MLP neurons of a small language model. Each row is named by its layer, matrix (up: input weights) and neuron, and shows model dimensions 0-191. Each number is 500 + 50 x the weight over its row's rms, rounded and kept within 0 to 999. Numbers have three digits each.
Before each neuron's rows, "fires after" lists the tokens most often just before its 100 highest values on Wikipedia text that the model never trained on.

fires after: "p", "c", "em", " v", "os", " s"
L6.up621:510528526514473572633441489591593572491474387519414529583453612546501509357497508505535513599503457458495431517634466529529498471472485441520576436454528509419486588481532474504511518471534497470474528551526546454406426511516617485512529578477473459462591460488396473469565537489530426526516460610462464482540484463513484512522618549507481453554547439529432500507464426524541550464543464453552431453494506563418525459509468487495432498455550492505497420437497395497481483460573441494512516409469579520565496480460516459531495620511512451529526479435479513547528547497455436504

fires after: "m", "r", "p", "ep", "b", " r"
L6.up332:511510491571447496468562492599456565538523547470521514469506451598421538562547443462489442457512478561470512498524546486462485544577477514538507578446437515424542512590515574436486538523524511523557613455486491492462504468497544511481622469535474516497543539469491502530486567502457414528528581414453476451518617585535462542445513553499428526537567515451549481442534517503480397383513514449501486499501463573516464508520436444505338529395511425554441479539530545510494498523458515513506531515458493567414454579535538401547517454405572496452553371492440536525420450534547376494

fires after: "ong", "-", "h", "p", " Aust", "b"
L11.up78:454441485548359455571460555404427428462422461500538446592499505427483479553567518505458529391550397605498531477431409554487464449418453466520517447475560552548480520553410525543526578524480496529495528547517402476501470508475537552531525555509529588541507425447505553484544496499453429536548508479485493551517551576471599476462558534509450409565472517535524446508380513467482503552501553548511507503505503487455463471495416532553566489542463422471554603426431489565434531512555551490555497435535476537543526449597484573457489412416568477565459513517533462450515586439504528470

fires after: "p", " m", "ep", "pl", " s", "d"
L6.up330:462460536623449469535497481540592440576445529564458480434588485488428537394559523604439388463558534469529407585502531493462526526476577498463471549478537461475496489474526424443450494397417575463621600391485579558516509450456536451533516512465468539461440408509498545502552484549464469558510477509471532474442556544506402510567472565457522503662551489518484546487587543519458551497501527520554549485516422555582457501532518526477571414404552495510490510545538520508422476539426523508405542502484497500455449550488462451431468500486511453532545452487510486542413474464503474482

fires after: "f", "F", " P", " F", " |"
L3.up238:481611494472487524516492561461507568495599591525490467628532448502610436471475562513479411554465514459486486498460452620488502517451499483513590493427558565501435487495502460474614557561553565416401542401397551470533545492427536522508486546492472532517495463455528566520467526477489531450564474531570564435433574502538380462487488484520425506438465407489428477503570475496516450565479464495457460528489535491495497444417509356438500424422462451539504459447569526468539452501592534495464438477503535578579496532530496517462568465516443564482442507464547527586492483594497483473

fires after: " 199", "al", " 200", "200", " 195"
L9.up146:499482455406526580455411516581505467484478553495442474495556608486490457501408474463576557641499531498536482504431496480534560534447478450478530546462453499476515532470476512537511431608463613495562446532460562371568465542604525430434505517503367428494509561500469535453458439530511652530591452462517447546533483501557415385498510556533515549533496474475522558472552406531447397505524468495430485459487526442519495512547497518545528486650437525473511494552446445540525483519461451547498491474485536565472430544499596501563417520480555510529533481485528492455496530569517480470

fires after: ",", "\n", "ack", " (", " R"
L8.up31:502427508479486429526421452658482506520480555631512464596515404513499541533377507528506504395507507565478576574493478520494432430577514515536523469549585514478451603615537478471458483496602441537524510518499517492523418536487459457517405511498474571575451424539405472509425430463551499516494481436502446589542446518458528480485523465433460522537453537429476542452528444499454528479492519595470445520476520519459482472462499478464447525494626540356570477430477482509470554445611487422589459548534478456475470476470561564485534545454506500426506537492485525428511538552496519501

fires after: " P", " St", " st", " p", " T", " D"
L4.up36:518470454486425493540453513474482650564483470535559567573551503626548399596420468534566506462499396550532520482513530415549426420507434505442523418537475543493607546614567564435532458507519339551463540500573389549521536430451496499500557503521526440519476513548365528482607531497566534475521486509385545467505520559512511510465438437505509477478477525554493492479453641528472530561499449529527486463502515471471530488477496539525447451498541481472448544514472450508521477449484465491456517501517476499394569530507551497524424560530526560502509493373518563482473488550504463503

fires after: " n", " N", " new", " M", " I", " f"
L6.up341:505581481428463418545531544480486446457433541648407436506518462505447501488470463495521490556446577477491526525461443506509477554416385475510468566583489433474504457557527560482544480502529502487363520534510454586557475508488558474512514589537498490630528478560420595520455464527524512492478640601568486523494447486475460461477500475520457541530482418524516447564480424644482483582467490484506465413507516478412601391435490494523479548529481545453593581482538516476519488526545497494504408480530475474462420551464451481485558418478608497554470535533499501528458499512585486494

fires after: " n", " N", " (", " U", " A", " Un"
L8.up109:545527475486501483503506520464622500539499487564467555517586472486447394525533465525575421564431523485516449479519503489492507470512484508458461508447423546517552532539488554564535524489524461482376512547589485448367562487536528520480508480521517471538491608380396454612481581541549469501411574553511486527438448508549447453358438532496458495601455492504536538532385507604447548512502569478504483470476429465456519425461472479507571555545584435487521546538503384561577549532498516583530441458483514499531549560527432433492554494486544532546546501491519495506540598547447584482

fires after: "ec", "c", "os", " sc", "ist", " Z"
L3.up45:510426463535569531525412566502456506514431515458474504544495550485521417392563471552473458469470449455513431549478468365487542537489412491443573460514528417525469503401502523508463441539415368428554515515542623434491496476498512550445453485528545469502611466548375516499445554555481531486479496567507451596539525529559450502558537441481576450509581547540485561521561532523563527448516401490496445503468505545549534568467473496602491518522498484549465518518449484456578444526436490530554379438502530537624470477552414464501495558528468500486551575471582491543504452532489431434

fires after: " f", " F", " re", " sub", "f", "igh"
L10.up336:527464588547486492478496535469550474504484495510462490535496528557535478565467455444528530432559485455433461568483618438427466485507428477396473501499461546516429500513599534444460419508513522504450560389498636487440628523565526467402532625510566568437531605522464411469544505439563552577483547467501513439509604495521508415433450551544484494576518513487508570545498506501429454479473525386500485473498530499504516503569545461438511501542421449526520642491507508527583512510511531484562498411489491503501424467439468426455462501440533517440498503481488410426540435563513556564

fires after: "-", " p", " R", " P", " A", " r"
L6.up253:506403465566444484453538400408542510510423505527439495487599501631582455523498520549501573531490435426544462443525477536492485487471501483489544437504483517558509504525450506534512500452527492467616470538469298489540511450522505506459532556450451508556422572507545478531489418590580554425542456508485559493551562499427528517522506450526377506568569468443453439546431549525481486461510528588520495576421505508524467456450430490552446453458571517435435515483460496525461558455579576482411475573490446579458640402515554485536495494520483461511483553530453485503546487479484446503

fires after: " T", " t", "eat", " F", " Sc"
L4.up506:337539497515594445525413526416470539431587569503566550495541470554559493542394545460481461433457420514519508533559573543501580500567531451611445477513517536473431495556589542487482492504489515440500577493465488501453485475451439477560489407557419537509571419494546411536469490516546485588529428431503571504553476531559531600553478365547466475417523468541449463511468569470538493594533483512491486406527538498456503485409432494560577489456547531570490496441505470539468603502527560500518511477560542495432491481439559513591455562463503497500462526454524407475553483494533532485

fires after: "f", "-", "°", "ro", "F", " F"
L7.up527:501543584539445442449427571430516465489554454559526487562488504561494490564468459444449515442596496427484551585525558573471414553434508520474511519477487568485516530535537495574524493609456488464554550415487507477468650495422519561487564456518457569458466479479484421519525563431497470466462493445450502509478572582486559507425513581505546487457523430502472477523483415514438383454458476542473444628486578509523464530511455463465599450521387409482495495473492565521551427501501607499505495436531545559466458507485528577551547405450455479410434590491546462555518427510538511530

fires after: "t", " d", " ", "A", "M", "p"
L10.up263:456488426483491559485481494519447432456461537545567449431516545547533444508495481432597477513501560473565476551537473516511425489539499513528535450504584448407494559453627523522438400514431480599456484497552552478449501531500567396527485551588491481449508469433534587537543544536483448497446502515512568459508493452523550452520554547553598474535510478583657520446474382509544521562592549489520524426399489496512455477450423555463502469499461481538432441510493514472394529501615497458587456464568482500546505594450512521461483455450525510372524485552489416457523604505491480520

fires after: " un", "-", "–", " (", " \""
L8.up19:491479549549473421499522490514470560462415562582501606557549554429529459448486495410447542331470459541508531556427443577473410364516488494477583535461551515588509514575524444589524493521470482436524494501450488515480463530536514496456566449591424481551541467507475464528516485552440482510435499459475562480472473548549461493475477484522483454532376484561552407528503522493527580493478552517535400514468444552565540490553505490555491391538498561517589578512533516517500474511557543483511480331474452438542487540531498441468580530478485353543491528523483554471467413445504483512

fires after: "p", "ad", " ", " T", "-", " t"
L8.up525:451554489545530587534541437499440438592607468456447476543531522512469542527463470428535369481530592468506442440470504531511499462582510544486417475486554453466432387520544479524538480535408514504550562454481545486534420520495522509530464503528582398426589451495564524503541554480432498504479454514553535505625517478558445440529538549396529567496526482455529454492472534442491483616569470487439463513485452498446413469473442463555431390446497469513615596509477598518566575521514488560425577516543484515517447548560539502549576439502465473441545477494425481487435575505447498494

fires after: " un", " t", "k", " R", " T"
L7.up581:445499597514483488509447473442414494447475475522514469424468527456585497552432503439553444439554462498493414502440464546443511483574501482470520475495442481464428431531533424577402460517579446498481544522421387533458537558495564500571410556567573430510550496511553530540461550519455517472433465534477530537557566534440466536521470516435572530456492477484553596568512452508488509516512550434422533485460593515469499575503524410510486394579497468521509591571463505447487433509551473606566451480473512402564509533501514527507470530605577439536518426489450531579518486556370547591

fires after: ".", " (", "\n", " |", "-"
L8.up726:457461525497413463508513447473502452532434520555496532499549542438462515513481350501472524473438561494509448473564454573518540476408513531556546476525523532522404471381566531495611413446552508577524405599597555507491510536521497470504481574545482494550481427616497533504471417568570544466494427366470492515540433512462479507583550453423543449495391483518555455444513461538429477455491510489466458543515476467500458469432488510554368531511539561427393518414463528518451482510531479540543439540493547536549595523539533530537499507526519433506523521477644580505498534539483472528

fires after: " T", "z", " M", " t", " C"
L4.up274:431523519495492454613534525475466428406479598430437480539515487523491483441427489494577468432516502458542519525501611522540487544538422552656547468587571470482376452570494554501554464538507531482477451496471494492559516574462519370552551488488522499531585432480470448466500540465438437476450504475523453494565521487494492475549480483438568420507444470536485543498485530464599507560537488491431498479439566546498512517441361515493509547478524512510449543387598489517514524487537431577489558502650511495557479488421478439532513542427477563571523493476524480464509420630555521482

fires after: "-", " (", "–", "/", " \""
L7.up587:431489461541581522424509469503504486511509596523557437563432445453442492425480436475412504400539490531555457463568451563457483386469558543556574447522524503489398564562496509525468520558631511576535469532457445483464473501461477535588446452483471533562484466529426588580561557466491478450469534484512472469459414530492450532529516548408563472466402436507522453470494456504399454513536443572436444515472501495470505429528460576620401454530522528447533524501417529514505565495536524486421519432554475474507515645560573454484500461512482478479482454513539620544456509469501542575

fires after: "um", " ", "-", " t", "t", " T"
L9.up219:370518534498531489531534511549442442533447573478454446515511448529510549484454504440451490463419477537528401588494474479522576555566580547537503457436562509427432409500511457487475420434483452459512537540526478469519548569514513511535506577535568500465456443406541478492538534529475481419500564559489468432489480575477522422527626538522472516440550502535498496404453437626555463612498461452429522488463466487510581521522429509572536482490454438569434513556439556482417466408473502587526565489497455587516565599544567481483524524533485541497510512521459419589481525530404618527

fires after: " R", " r", "ce", "al", "l", " s"
L7.up470:455507480495504481508514457450486527527535491458491546481519475529528512591561513463486587552579526450582444489555521503588555435440501395498518481436456482521503465393444513475578542534482535453589480632610478517464494421484523492491510503453507549506526550565493480415490470565516507332448470474593492521615537581503445427427397527499503509511427483432507466501496466552473475515595476501430407545462464548505515511526488531550571487498490529507554553583461599567517428508484500569309476504520555557518538533450551461515483478571482487514515495511618570542533426458499477453

fires after: " d", " s", " m", " n", "I"
L6.up733:585537553491447475513504509541545493446513563522491426571514502502507517454508479592526489500490540494544422499541464573473439580549529430432552490534463476402581473518585448537524453423512511534507532422458494464434500430508405508479615577536453602557495508541534406546438583537532512513537617423502536569505428621502430513503465400371489548511536489564460533529551452504501431522507494512471496480469408542463478456488480460517576415487531517546525535496546452383468509601484448439411441524520500457415395506533477456509561487499634458565483562489511460505565528458491481494

fires after: "20", " 199", " 201", " 200", " 195"
L8.up554:585540495537535436515514446473514476427442509498468596472461522555489453498480513477481560493565468560432570472449525468587510542488459344575529461508400488493587565520427556493547524504582502542525516519456506537487504550506513456491543543555500486539487388534536484553392515435539542473577504519415487495566490508539491472480520496510485477467430453452572463478560560455460379509545452410502497475501465466510441523598345592516465470609346522504448558490486480500444418551500561472514541497482537567511483521482480515579537560579459450592576468499481427459555468556400463487

fires after: " pro", " En", "-", " (", "b", "el"
L8.up82:440489476431471478488488506422505512555453427476475526556468478518561504502498555508455561410514527553515497502497452453515471438539397430553574528405489500519500519514455526453461516574527533482568560481494476453545558530425496585430602461584521427468418461514509392459513483529436478498580501486438528567507486606586503409569545511499471452440453459471476520551549548395573616536496472396546567476439582439480520462495566474516511436424501474466571528608529543569429522456549567510559548478473465420545525476472522564439472434508544470592452531422383461477547534523552449551

fires after: "–", "19", "-", " P", " (", "′"
L8.up361:554572490514538409453483461512506518543436417587494545447584479566526506464436550470584582429548512477501419493449480474511436399471549516485475430522569519469516522571513545481621474450424518546456466473447462543565472532533454529547439526437395542514461463454515528515436525567510564446572465519489501475475463424475495522508615539502447541528477493525469526579488498569532472545530590524442413505551492502570508465439456444575466553483402433568510481561449496553515545478505611477546477528474523573598530512446516461438484479468432442534469615503480504394642418563527450457